config.toml
n_layer = 18
d_model = 384
n_kv_head = 12
positions = "learned"
qk_norm = false
attn_scale = 0.177
batch_tokens = 131072
doc_mask = true
steps = 5161
MLP neurons of a small language model. Each row is named by its layer, matrix (up: input weights) and neuron, and shows model dimensions 160-255. Each number is 128 + 24 x the weight over its row's rms, rounded and kept within 0 to 255.
Before each neuron's rows, "fires on" lists the tokens most often at its 100 highest values on Wikipedia text that the model never trained on.

fires on: "st", "ch", "Ch", "inst", "w", "| "
L12.up770 [126  89 186 121 143 143 162 155 124  91 102  85 132 142 130 138 126 169 121 117  92 116 116 123 141 115 142 128 113  75 120  99 131 113 134 120 134 129 106 115 156 156 121 158  98 159  81 107 154 110  97 146 133  86 127  98 204 131 122  71  83 169  93 123 164 124 152 107 133 127 151 116 118 119 104 127 155 101 164 176 108 175 107 128  56 118 113 117 119 127 125 133 103 123 115 119]

fires on: ". ", "the ", "\n\n", "| "
L9.up465 [192 153 104 100 143  70 115 117 137 113  79 132 160  98 155 169 152 116 183 148 157 155 129 134 100 137 102 139 121 147 123 144 161 144 125 132 148 105 174  96  98 122 118 143 114 151 123 124 139 100 173 110 116 135 102 110 127 164 182 121  93 162 114 108 174 142  78 137 162 140 117 133 148 141 143 117 128 146 131 152 105 110 171 148 111 130 131 195 120 104 148 127 102 155 161 111]

fires on: "er", "ist", "ist "
L8.up799 [ 92  86 174 103  97  89 116 115 128 144 118 137 205 129 137 171 164 135 120 143 146 114  95 108  97 165 170 102 142 132  91 205 133 174 111 149 130 110 155 118 110 146 118  86 129 149 133 129 174 105 172 104 124  61 134 105 152 154 123 149 109 124 111 158 143 134 139  88 117 127 109 124 139 122 121 112 181  96 100 109 113 140 159 114  99 125 138 129 131 120 139 133 136 119 139 156]

fires on: "and ", ", ", ") ", "& ", "), "
L5.up47 [193 128 100 140 115 144  93 130 135 178 100 130 116 118 142 127 137 123 113  98 145 122 106 168 110 135 154 136 168 109 140 169 171 159 102  92 110  93 142 100 105 147 117 178 114 139 153 192 107 124 123 139 120 104 149 125 120 117 155 153 104 138 115 130 149  98 116 133 160 104 173 154 100 128 105 157 137 109 134 130 133  83 157 161 109 180 174  91 132  99 140 145 101 125 140 144]

fires on: "to ", ". ", ".", "t ", "I ", "ast "
L5.up451 [107  88  88 109 155 167 120 122 183 109 106 162 117 131 138 136 115 171 140 135  87 186 127 149 140 175 114 127 135 111 157 122 114 110 133 112 125  98 130 159 126 141 140 143 104 150  98 153 116 104 119 119 109 151 142 116 105  84  66 119 101 147 117 113 119  82 175 119 129 126 131 143 155 148 156 133  95 127 109 132 162 105 116 110 111 123  83 117  81 134 169  93 133 116 187  48]

fires on: "\n\n", "\n", ". "
L9.up392 [140 142 101 105 141  70  95 127 132 139 131  91 144 123 139 196 177 110 107 130 122 145 143 126 113 122 126 136 107 130 104 108 102 178 160 146 150 138 127 118  90 159 110 127 130 147 130 128 147 117 163 112 139 138 108  71 135 142 170 109  98 142 143 124 146 144  76 127 139 119 149 156 103 134 150 145 100 155 110 144 109 109 140  84 121 143 115 154 106 141 155  77 146 149 128 102]

fires on: ", ", "192", "December ", "B", ".", "("
L7.up164 [166 138 119 120 108 128 116 150 114 116 111 115 155 159 189 168 148 114 176 127 130 147 133 188 124 105 148  94 156 141 140 150 162 140 116  94 136  99  97  76 103 197 109 140 131 120 159 146 132 123 149 116 122 140 111 164 143 120 168 123 124  95  96 119 143 125 115 106 143 112  93 136  97 157 109 146 104  98  78 139  91 143 125 123  89  98 137 101 128 134 172 141  84 139  85 117]

fires on: "| ", "c", "ES", "en", "AR", "men"
L8.up829 [133 126 105  99 125  49  90 166  95 150 131 171 170 134 162 143 112 109 102 131 108 171 158 123 107 129 107  82 110 160 138 155 153 137 118 153 104 106 119  95 114 128 107 126 123 119  86 170 132 178 136 119 119 134 146  80 169 117 134 179 110  94  84 126 152 122 116 112 123 127 102 118 149 117 132  93 157 109 134 137 139 159 124 149 146 132 118 127  67 131 155 167 108 165 132 145]

fires on: "| ", "(", ") ", "."
L2.up739 [119 159 130  87 128 131 139 137 164 132  98 118 148 160 156 126 201 139 158 142 101 204 133 110 117 131 188  92 133 106 133 115 138 171  76 126 150 116 155 140 135 164  83 117 148 108 139 136 138 104 159  74 145 129 120 109 113  86 156 102 106 139 107 145 143 148 147 126 182 102 133 120 197 128 189 118 113 121 143 125 117  94 130 130 124 101 169 118 124 131 153 130 136 131 115 130]

fires on: "Ad", "ad", "stre", "o", "te"
L13.up345 [142 163 120 137 117 103 109 114 184  77 117 187 142 150 163 184 115 102 125 145 140 120 123 198 130 121 144 151 169 137 111 113 129 104 109  90 102 125 165 120 131 126  81 102 120  99 109  94 135 106 126  64 116  81 119 118 119 133 145 118 143 161 146 141  96 105 153 110  93 110 133  95 143 119 159 120  93 109 146 144 132 179 127  88 133 169 157 161 115 114 111  99 142 122 121 112]

fires on: "| ", "the ", "for ", "played ", "from "
L7.up1027 [124 113 141 100 148 158 145 101 153 129 130 131 130 118 131 166 113 133  87 175 135 159 190 116 144 101 112 114 184 111 169 128 126 106 130 120 123 131 124 145 120 108  90 161 145 170  94 106 195 111 142 123 169 148 109 128  90 161 106 144 111 104  98 124  93 135 143  85 124 128 123 126 149 142 176 136 139 134 103 135 128 148 142 102 131 149 128  88 106 125 147 128 160 104 146  99]

fires on: ", ", "\n\n", "more ", "; ", "- ", "her "
L9.up1032 [146 142 117 139 177  92 102 112 138 148 130 165 119 162 149 165 127 114 139 146 153 155 108 154 129 123 156 138 171 134 134 164 138 112  82 132  72 129 137 125 109 135 136 158 151 112 120 111 121 147 126  79  91 123 138 149 146  86 139  93 121 119  62 115 120  80 120 111 139 135 147 184 153 125 148 135 109 104 136 163 142 166 138 159 115  97 156 121 138 113 113 119 100 135 104 141]

fires on: "=", ", "
L7.up798 [121  94 107 110 122 120 139  82 152 172 115 179 149 137 145 136 122 116 121 118 104 127 144  88 104 129 116 104 136  75 149 147 117 130  83 148 144 134 117 145  78 164 105 161 138  82  94 118 116 139 154 133 118 130 118 121 116  95 126  70 131 118 151 105 153 139 135  75 137 106 144 128 121 184 152 152 107  72 124 109  78 149 163 146 133 126  97 128 145 129 133 149 140 126 135 128]

fires on: "a ", ", ", "CD", "an "
L7.up316 [197 107 101 103 151  88 130 104 147 164 119 123 136 177 138 123 129 146 152 158 144 163 155 170  98  97 115 132 150  98 135 170 138 159 119 123 157 144 127 141 121 163 126 139 137 150 150 128 119 132 127  99 144 142 132 130 141 140 145 109  94 119 130 134 125  60 139 107 103  89 113 141 126 122 131 205 112 103  76 158  58 141 141 123 124 139 136  91 132 167 115 134  97 152 116 136]

fires on: "| ", ": ", "==", "\n\n", "of "
L9.up853 [144  85 165 112 172  94  89 125 217  86 112 114 121 145 147 170 153 121 167 107 113 127 162 109 121 116 182 118 118 116 124 163 117 152 146 157 128 141  95 133 119 120  90 166 112 113 126 140 120 131 125 135 154 130 136  88 154 137 142  74 107  88 115 122 120 119 149 138 120 109 139 131 167 128 161 126 106 138 125 163 146 117 145  91 125 118 153 187 130 147 161 102 135 127 151 125]

fires on: "\n\n", "as ", ". "
L7.up610 [137 139 121  89 149  77  77 132 143 126  91 103 120 106 143 168 117 139 126 144 124 144 114 127 133 152 127 115 154 155 148 113 158 182 147 167 132 122 113 142 110 156  84 120 165 141  94 130 168 115 160 103 123 133  97 109 167 125 114 124  88 138 132 131 127 137 143 133 129 111 139 170 145 145 147 130 132 129 135 155 106 119 135 102  87 179 124 157 110  81 130 106 127 145 135 130]

fires on: "es ", "s ", "ates ", "features ", "ts ", "is "
L7.up1125 [123 103 145  93 154 109 111 139 164 139 127 147 107 128 119 154 123 133 155 120 124 158  79 124 102 139 120 116 154  87 123 132 147 125 145 112 148 123 133 104 123 161  66 123  97  97 189 103 125 119 170 141 134 118 142 113 144 147 194  92 118 108 106 139 155 138 139 131 165 138 144 119 123 203 147 118  87  92 125 130 101 146 167 167 124 116 120 121 142 153 133 110 138 128 140 124]

fires on: "'", ", ", "w", "in", "k"
L9.up1123 [136 112 128 142 115 105 103  87 122 181 131 102 152 142 124 174 151 125 123  96 122  88  93 129  97 145 179 112 120 124  96 132 142 142  98 131 110 158 103 150 109 137 121 157  99 138 111  93 172 102 110 166 133  82 185 125 114  89 110 113 130 128 130 125 125 171 153 115 169 158 130 138 131 139 127 112 123 101 124 137 105 138  90 120 117 106 105 120 168  74 138 114 104 111 157 104]

fires on: "pro", "Pro", "suc", "reg", "respec", "bel"
L8.up821 [113 118 114 155 127 149 113  82 190 120 108 126 139 113 142 130 167 156  83 107 126  98 142 149 112 128 130 136 140 151 118  98 118 144 140 129 118 173 117  96 128 123 102 142 123  79 140  76 114 128 156 135  75 130 135 102 146 139 146 112 145  94 103  91 138 104 131 135 137  78 119 135 193 146 157 107 123 119 112 138 116 106 109 136 105 165 128 127  92 112 152  90 129 122 133 162]

fires on: "b", "ang", "i", "p", "t"
L13.up641 [118 117 123  67 134 106 134 114 138 172 140 139 138 103 116 177 128 141 169 155 118 188  85 166  94 165 152 124  76 128 146 111 151 132 122  89 127 109 118 153 118 118 122  82 103 112 122 136 140 120 174 119 171 152 109 140 123 122 140 115 149 100 139  90 134 150  88 110 152 164 143 134 143 147 104 193  95 121 131  91 138 135 116 138 121 161 141 159 130 115 133  96 151 129 122 150]

fires on: "as", "g", "social "
L7.up804 [138 105 112  88 132 138  99 112 198 129 113 140 134  94 130 133 161  90 113  65  85  99 146 168  98 116 181 121 122 142 116 102 127 133 152 111 139 175  94 172 127 127 152 131 166 117 127 113  94 179 120  93 115 123 107 130 112 113 156 121 145 110 116 119 150 122 142 113 106 116 145 118 142 116 160 114 110 112 109 170 128 143 164  79 158 149 144 122 113 155  68  85 163 163 115 106]

fires on: "of ", "y", "j", "k", "the ", "z"
L8.up274 [102 133 143 124 127 157 117 105 123 167 129  99 108 112 130 120 130 145 102 120 109 138  83 170 168 137 147 147 154  55 133 140 141 165 111 122 142  85 142 132 119 188  61 141 128 106  82 121 182 141 101 118 104 112 141 133 154 141 134 148 164 128 165 104 147 112 145  90 155 129 137 152 155 127 130 117 144 111 166 127 140 152 157 133  88 138 133 123 158  67 129 106 120 135 128 158]

fires on: ") ", "5 ", "9 ", "2 ", "7 "
L5.up264 [106 153 148 129 134 149 131 109 184 126 128 114 130 100 136 153 200 121 110 102 126 103 147 124 110 145 134  63 138 104  89 134 125 118 113 146 166  98  98 122 119 117 112 128  98 120 142 133 147 120 140 143 112 116 124 119 157 120 174  98  99 168 106 107 150 110 125 125 197 118 166 129  82 108 101 153 107  80 109 145 126 124 139 157 101 176 113 152 132  97 141 116 101 131 115 183]

fires on: "on", "===", "o", "(", "on ", "ed "
L8.up554 [116 102 157  82 161 109  97  66 155 199 105 121 142  81 132 180 125 129 123 105  83 103 127 120 180 140 158 111 112 108  98 177  92 112 120 186 165 127 146  84 121 104  68 164 105 147  91 137 135 149 171 196 102 134 152 159 142 150 175 142 109 136 111 121 143 152 106 125 160 141 149 139 106 122 115 127 123 116 113 129 103  96 131 160 113 128 118 157 124  85 135 132 136 122 116 126]

fires on: "\n", ". ", "\n\n"
L8.up342 [105 148 135  94 150 115  73 134 142 151 124 119 125  85 168 171 147 111 131  92 115 146 136 144 143 121 138 101 136 112 141 125 104 148 126 150 138 154 113 125 112 175  99 139 154 103  96 122 154 139 159 141 106 105 112 104 158 138 159  94 113 126 119  96 154 137  90 101 128 107 154 149 170 143 161 118  94 132 129 183 112 143 121 111  94 156 158 127 149  85 153 101  91 160 114 141]

fires on: "C", "s ", ", ", "- ", "c", "; "
L9.up235 [103 103 106 133 143 156 146  76 132 159 110 125 118 139 119 187 154 140 121 107 132 136 146 115 152 111 122 110 144 144 115 176 156 157 133 105 113 119 166  98 114 137 121 152  98 129  99 123 166 141 147 140 161 118 133 150 137 128 113  80 129 124  84 123 108  69  96 103 143 152  95 167 185 134 176 125 172  85 127 135  97 120 141 153 139 111 186  98 115 132 145  98  68 128  96 109]

fires on: ", ", "c", "Cl", "3"
L5.up739 [157 138 106 150 113 112 138 156 101 142 110 172 134 153 153 145 120 136  83 131 114 135 173 156 124  80 128 139 165 153 149 193 146 185 102 108 148 155 151  99 101 171 100 170 118 130 138 124 149 117 136 144 125 137 117 166 165 126 104 163 140  81 122 116 141 129 139 118 102 145 126 142  93 165 133 135 129  99 119 142 106 114 147 109 104 126 161  58 139 102 149 114 134 132 115 141]

fires on: "M"
L13.up102 [125  98 105 131 153 141  83 129 150 137 141 128 105 130 140 104 156  89 146 132 121 137 109 114  85 106 148 159 160 153  98 161 136  90  83  91 115 138 180 159 102 123 155 128 124 140 106 106 142 106 173 127 164 116 107 101 164 115 134 154 124  83 116  87 150  90  93  95 142 135 139 154 152 154 156 117 159 122 112 138  87  92 103 152 135 179 153 159 131 114 119 118 106 106 139  98]

fires on: "p", "l", "E", "M", "ec"
L13.up69 [123 138 130 137 162 140 163 137 188 134 140 124 164 164 177 163 137 141 137 100  99 124 163  82  77  96 120 155 165 148 134 169 130 117 111 148  91 146 176 125 118  94 148 178 117 161 166 115 172 121 138 158 132 146 105  68 123  99 122  90 122 141 149 123 105 108  77 100 118 120 125 156 158 138 137 146 162 112 109 169  83 152 120 115 133 115 145 153 131 133 113 143 105 128 123 140]

fires on: ", ", "'", "s ", "s"
L7.up940 [118  49 110  93  83 145 101 120 144 145 145 153 111 118 130 143 157 121 127 141 116  87 108 114 144 127 143 109 149 131 114 122 121 132 161 105 172  89 129  87 113 111 127 137 118 123 154 104 143 112  95 179 160  95 117 114 147 181 169 135 110 105 130 134 123 151  96 106 186 129 131 145 132 122 143 111 120  38 118 114 134 103 158 116 121 132 166 146 136 121 121 124 110 122 139 158]

fires on: "s", "er", "an", "tis", "t", "ist"
L7.up955 [125 143 107 114 128 107 113 103 140 118 141 104 132 159 142 132 158 174  65 159 145 100 144  93 147 131 143 131 117 132 103 182 160 124 121 111 125 114 148 142 111 152 142 109  56 146  97 154 154 128 154 101 173 104  96 127 122 103 129 112 148 145 131 123 155 110 134 110 160 128 139 127 152  80 121 151 150  80 127 111  73 153 147 133 119 155 131  99 155 112 142 130  75  95 118 153]

fires on: "ok", "ra", "ing", "o", "ang", "um"
L9.up176 [152 127 121  89 101 104 135 136  94 190 101 163 180 143 168 112 109 129 137 120 145 113 136 127 140 126 109  72 132 105 102 151 120 127 116 155 114  84 135 122 109 159 133 112 128 138 106 149 119 131 149 142 105  69  95 111 110 107 154 128  94 138 154 114 118 128 102 115 164 143 141 115  92 142 126 134 110 115  97 150 129 135 144 138 157 108 144 172 159  39 132 168 116 157 130 134]

fires on: "| ", ": ", "'", "200", ".", "- "
L8.up791 [133  85 143  94 134 165  77 143 191 103 121 139 123 133 141 171 134 139 114 134 104 154 126  96 129 107 139 120 125 136 128 135 120 135 122  94 184 106  65 138 100 134 151 163 133  99 148 125 118 101 162 157 113 129 113  79 142 130 166 103 142 165  73 111 149 119 100 106 169 150 133 142 150 160 111 122 105  99  71 154 122 109 154 120 122 115 132 111 143 148 142 103 140 140 174 146]

fires on: "is ", "was ", "the ", "home ", "s ", "are "
L7.up629 [124 157 149  92 158 115 107  81 136 164 148 177 140  93 158 150 170 156 146 147 138 157 102 149 103  93  91  93 175 118 120 146 103 135  96 122 137  95 122 123 101 136  90 129  71 171 143  98 116 109 210 137 154 145 144 154 143  86 173 130 101  91  98 121  95  96 103 108 135 139 111 119 145 162 112 170 100 143 140 138 129 144 120 146 102 179 120 133 121  90 130 150 107 141 114 136]

fires on: ", ", "they ", "'", "their ", "These ", "these "
L9.up914 [150 104 104 135  98 114 112 120 160 140 146 129  96 108 127 126 139  89 159 147 126 134  99  92 118 119 131 111 145 117 123 132 149 138 110 120 154 128  91 110 133 149 134 152 104 167  97 115 125 151  88 148 134 119 137 119 128 110 139  99 124 132 135 105 163 141 117 132 144 129 174 148 143 127 150 117 164 107 107 156 155 115 108 154 154 169 102 143 128 126 104  71 142 153 154 116]

fires on: "ac", "ch", "Ch", "Ac", "En", "en"
L13.up41 [119 126 124  78 118 118 150 128 141 101 163 119 127  98 127 155  94 155  73 109 110 142 118 139 143 113 149 126 141 131 112 124 131 158 132 149 114 138 149 129 107 142 134 152  95 137  96  99 152  93 116 112 110 109 109 116 210 114 109 158 127 142 113 122 122 141 147 115  93 126 138 117 152  57 150  80 149  78 141 193  91 149 132 128 100  97 103 130 144 144 164 124 132 146 128 127]

fires on: ") ", ", ", "1 ", "% "
L5.up387 [ 98 105  91 118 127  59  60 117 150 146 169 129 198 111 129 150 130  94 124 128 151 152 150 107 112 102 154 118 125 146 127 169 149 155 115  70 154  98 120  75 118 138 110 171  98 100 130 138 107  96  91 152 136 120 109  89 145 142 152  97 127 144 104 159 149 110 138 132 154  99 130 128 149 108 183 124 142 101 103 141 126 123  99 156 117 118 142  95 123 109 143 121  91 129 109 136]

fires on: ": ", ")", ":", ",", ", "
L5.up13 [196 115  68 113 113 148  72 188 126 152 125 120 120 124 146 114 102 141 120 116 150 126 125 139 130 143  97 135 175 115 149 135 133 137  68  97 127 145 113 132 108 175 129 131 166 157 139 131 104 140 128 100 138 108 130 110 155 121 130 166 187 147 162 120 134 147  91 110 110 132 153 172 165 173 102 108 137 108 100 146 107 150 159 173 148 190 192  92 145  82 111 130 140 137 140 104]

fires on: "| ", ", ", "ly", "ally"
L5.up515 [145  72  66 113 111 136 123 156 194 141 103 141 128 119 150 113 144 118  73  96 117 110 102 137 129 129 154 123 150 115 118 134 151 154 143  84 157 112 111  71 114 179 125 159 156 140 112 112 133 100 106 111 137 134 141 101 175 133 139 152 151 115 162 139 108 137 134 109 132 133 118 153 168 187 105 112 178  83  94 137 120 130 123 107 110 110 107 144 156 149 129 113  94 127 142  92]

fires on: "| ", "–", "the ", "202", "for "
L5.up415 [130 104 145  87 129 146 123 170 123 165 139  73 128 164 134 153 149 137 123 150 130 113 172 120 170 154 122 127 138 138 142 145 151 107 138 147 127 129  93 141 124 167 136 153  88 108 121 136 179 131 147 107 163 130 125  89 130 183 100 130 113 110 102 126 116 156 136  93 132 166 136 141 124 122 163 149 138 117 120 125 131 168 134 119 159 150 146 121 145 108 186 113 137 119 100 109]

fires on: "=", "–", "-", "pp"
L12.up783 [122 131 106 106 124 107 170 152 128 146 122 137 139 141 139 176 142 116  58 133 108 113  40 103 138 124 122 135 137  75 124 143 147 170  76 169 134  97 124 109  93 127 140  97 134 157 126 106 134 122 183 135 121 123 125 116 136 123 130 132 129 149 124 139  94 138 132 140 117 137 114 105 130 145 164  91 142  75 178 104 117 122 164 156 115 119 154 150 108 156 131 138 143 138 119 103]

fires on: "% ", "=", ") "
L5.up73 [115 115 131 102 121 125 167 145 131 179 141 150 161 141 158 113 170 126 115  96 107 137 169 107 134 157 100 109 127 106 143 131 129 140  72 166 149 134 139 147 114 145  86  71 140 132 133 132 135 116 180 138 104 122 121 125  92 129 138  99 121 128 134 135 122 130 160 123 143 101 138 122  93 192 136 113 116 107 148 120 126 115 151 137  83 100 118  85 169 138 177  90 131 146 117 148]

fires on: "b", "h", "w", "B", "st", "M"
L12.up433 [120 109  93 106 125 146 107 118 156 137 101 127 130 129 142 127 171 146  92 135 107 141 164 122 124 137 139 102  84 145 145 112 146 116 113  95  95 139 155 150  95 135 145 149 107 131 106 100 154 120 129 147 161 101 132 110 177 112 111 140  91 142 104 117 125  99 124  96 115 111 132 130 162 128 154 110 132 111 133 145 120 125  84 126 134 122 134 156 142 143 149 173 116 136 125 115]

fires on: "o", "do"
L8.up37 [128 121 169 121 136 127 125 127 166 118  76 164 167 118 138 114 119 110  95 138 108 109 134 151  93  96 115  77 113 134 125 128 134 152 115  88 112  96  99 135 100 122 105 152 118 128 112 139 138 114 142 120 108 161 121 105 138 120 133 123 113 113 118 125 122 146  49 143 173 171 111 138 103 118 143 157 123  87  99 149 134 150 127 119 141 132 181 159 135  82  96 134 105 170 122 136]

fires on: "g", "G", "eb", "Date "
L12.up334 [138 111 126 133 129 140  95 139 173 155 110 160 134 171 116 141  83  87  96  70 124 141 133 161 129 144 145 126 153 121  92 143 132 138 158 135 161 107 166 136 113 134 101 148 125  98  93  94 160 150 132 126 121 116 117 111 122 108 162 103 149 137 101 142 113 110 130 102 127 142 138 121  92 121  97 134 103  80 103 129 106 160 157 132 172 149 117 119 143 147 123 118 155 151 120 125]

fires on: "G", "s", "games ", "days ", "signed "
L7.up778 [146 101  81 136 125 142 119 111 167  98 145 160 115 176 128 141 119 113 152 142 143 170 147 129 154 161 157 148 157 109 156 134 181 140 118 117  87 155 107 153  97 118 145 125 135 102  91 149 181 145 131 127 170 140 165 129 142 129 122 116 183 179 122 126 138 113 132  86 122 133 134 110 153  95 157 111 100 111 119 141 133 162 122 128 139 122 135 141 142 114 138 130 139 118 157 107]

fires on: "the ", "with ", "at ", "| ", "to ", "by "
L9.up623 [125  84 143 113 154 156 148 143 133 117 159 125 133 149 132 148 142 122 127 135 121 161 118 101 134 113 131 129 124 150 161 147 139 114 127 124 109 107  94 139 102 158 104 137 152 106 134 117 127  92 156 112 193 125 121  99 159 165  78  87 150 164  98 114 113 156  98  61 111 155 135 176 168 124 131 133 128 129 128 113 137 170 140 127  72  98 128 137  86 100 141 161 124 140 134 111]

fires on: "sup", "g", "reas", "so", "get ", "go "
L5.up919 [165 114  89  82 131 134 119 151 181 146 117 136 152 135 128 107 128 117 110 153 113 124 128 161 109 139 154 146 127 141 142 162 159 139 101 135 103 156 117 191 101 136 138 154 125 147 111 160 151 146 112  63 127 140 134 118 120 105  89 119 135 145 124 100 113 122 138 111 112  88 129 126 137 131 156 133 158  98 119 146 177 141 134 146 166 150  96 118 138 122 153 120 145 147 134  66]

fires on: "'", ", ", "is ", "es ", "ers "
L5.up684 [144  76  91 137 130 121  98 116 135 156 122 120 103 112 142 157 148 160 124 112  97 156  93 146 128 144 103 119 197 120 121 118 154 165 106 114 148 103 147 146  69 156 106 159 154 141 122 110 121 115 120 123 101 139 144 133 128 112 154 122 137 160  74 136 127 111  77 120 125  99 158 144 159 170 139 138 124  73 105 126 134 141 125 144 120 151  94 136 137 113  98  96 133 139 154  85]

fires on: "| ", "a"
L8.up663 [132 138 134 116 128 160 126 147 130 165  86 122 146 121 150 144 115 124  98 153 120 127 121 118 131 133 105  63  94 152 140 134 134 150 146 123 111 119 101 123 109 176 111 145 104 128 137  94 142 120 129 174 109 125 162 125 136 126 127 121 128 124 129 132 145 112  86  96 181 161 110 167 142 113 144 132 177  78 117 146 135 152 155 134 133 113 131 118 139 100 124 137 135 183 121 133]

fires on: "a ", "any ", "dem", "A "
L5.up480 [115 165  82 104 153 132 117 121 129 107 135 137 104  85 137 111 150 149 144 121 131 186 151 104  99 108 122 117 143 116 148 160 146 126 136 162 119 141 139 146 135 128 110 111 139  75 120 122 139 168 102 133 152 115 119 143 154 108 109 123 138 153 147 108 157 146 153  90 129 142  90  84 110 144 182 110 112 138 105 133  79 130 143 112  79 121  86 122 154 156 130 117 115 149 102 108]

fires on: "\n", ") ", ", ", "s ", "9 ", "5 "
L5.up904 [124  88 108 121 127 156 116 119 160 141 127 133 176 110 127 160 126 118 119  98 113 127 124 113 131 134 175 117 114 117 114 136 115 137 115 117 164 110 145 116 126 127 112 146 118 130 166 127  99 122  98 132 154  88 121  88 138 135 151 124 129 156 114 160 101 101  89 137 171  99 168 188 130 102 112 117 150  85 135 144  99 129 119 153 101 155 165 109 123  81 146 138 159 116 132 156]

fires on: "to ", "of ", "e ", "t ", "o ", "on "
L9.up1018 [138  87 121 163 175 107 140 148 166  98  76 150 138  97 117 142 141 129 114  81 116 159 118 138 119 149 129 122 151 107 114 122 113 123 126 133 188  72 155  73 126 135 155 144 100 137 158 160 147 123  82 103 111 149 163 147 112 130 124  98 103 163 118 125 154 107 141 124 139 126 122 170 138 129 158 158 135 126 129 149 125 146 124  90 109 116 149 190  77 141 154 119  99 117 110  95]

fires on: "of ", "S", "t", "e", "y"
L9.up527 [129 126 171 166 127 129 131 137 137 127 150 120 125  96 134 135 157 111 146  95 130 133 112 123  98 161 161 134 128  88 146 121 126 143  99 130 187 120 111 126 136 151 118 121 173 101  99 171 123 142  95 108 119 148 137 126 128 132 157 143 139 115  90  95 149 120  86 124 136 127 141 155 149  89 155 122 165 112 146 121 160 133 150  90  93 140 148 136 116  88 128 142 155 130 137 153]

fires on: ". ", "\n\n", "\n"
L7.up988 [186 126 139 123 134  89 123 121 104 111  92  85 116  83 161 166 121 138 145 153 112 171 109 131 117 123 127 113 115 142 138 123 161 131 154 140 144  78  99 104 106 164 143 128 113 140 149 145 152  91 161 168 113  94 120 113 142 151 110 140 114 146 130 108 116 136 130 114 151 104 147 167 136 151 163 126 118 131  77 140  92 112 154 101 102 119 127 136 110 121 162  97 102 135 152 118]

fires on: ", ", "., ", "."
L5.up788 [160 101  46 129 160 107 104 155 153 178 114  91 127 128 168 144 133 160 114 141 136 133 150 183 104 114 152  98 159 118 128 137 132 191 120 108 110 155 103 124 103 163 110 143 139 152 158 101 113  99 155  88 131 146 129 153 107 131 142 188 130 122 119 153 155 107 112 102 131 124 113 150  88 200 129 104 136 106  99 149  99 172 143 105 145 125 146 121 147 140 141 153 104 148 136  94]

fires on: "Ad", "d", "cl", "g", "ad", "ben"
L13.up837 [126 132 148 116 127 109  98 149 186 112 151 148 132  90 114 146 112  88  72 131 123 162 131 127 116  85 124 140 112 145 130 135 169 137 140  72 134 100 158 121 135 139 104 122 113 137  88 136 161 112 103  93 121 126 117 124 112 119 110 112  94 152 124 122 124 161 127  90 114  87 162 110 157 106 171 119 134 103 116 162 140 158 109 113 134 118 149 168 145 117 141 174  60 105 121 151]

fires on: "ly ", "vol", "pro", "suc", "A "
L8.up320 [123 151 109 138 137 156 120  76 162 109 105 107 173 153 134 162 133 142 127 109 131 133 127 105 108 129 140 139 127 169 127 126 109 164 112 176 151 142 116 102 135 119 145 133  97 114 110  84 125 121 123 126  66 119 120  86 121 144 118 108 138  82 139  83 151 170 116 104 133 112 116 118 115 121 137 143 121 122 137 120 143 130 135 133 123 104 102 109 142 127 136  58  72 146 128 101]

fires on: "ex", "an", "t", "8", "7", "6"
L7.up789 [126 124 136 124 130 114 105 116 152 116 166 159 136 166 143 105 151 133  91  95 135 131 192  73 118 135 120  82 112 138 152 177 142 190 152 150 111 159 120 136 120 132 146 144 105 134 108  97 129 146 110  99 156 142  97 106 135  88 121  98  95 101 135 116 168 153 121 107 149 130 147 119 150 116 145 138 155 126 125 133 108 165 104 138 141 122 130 150  91  88 141  88 104 164 124 146]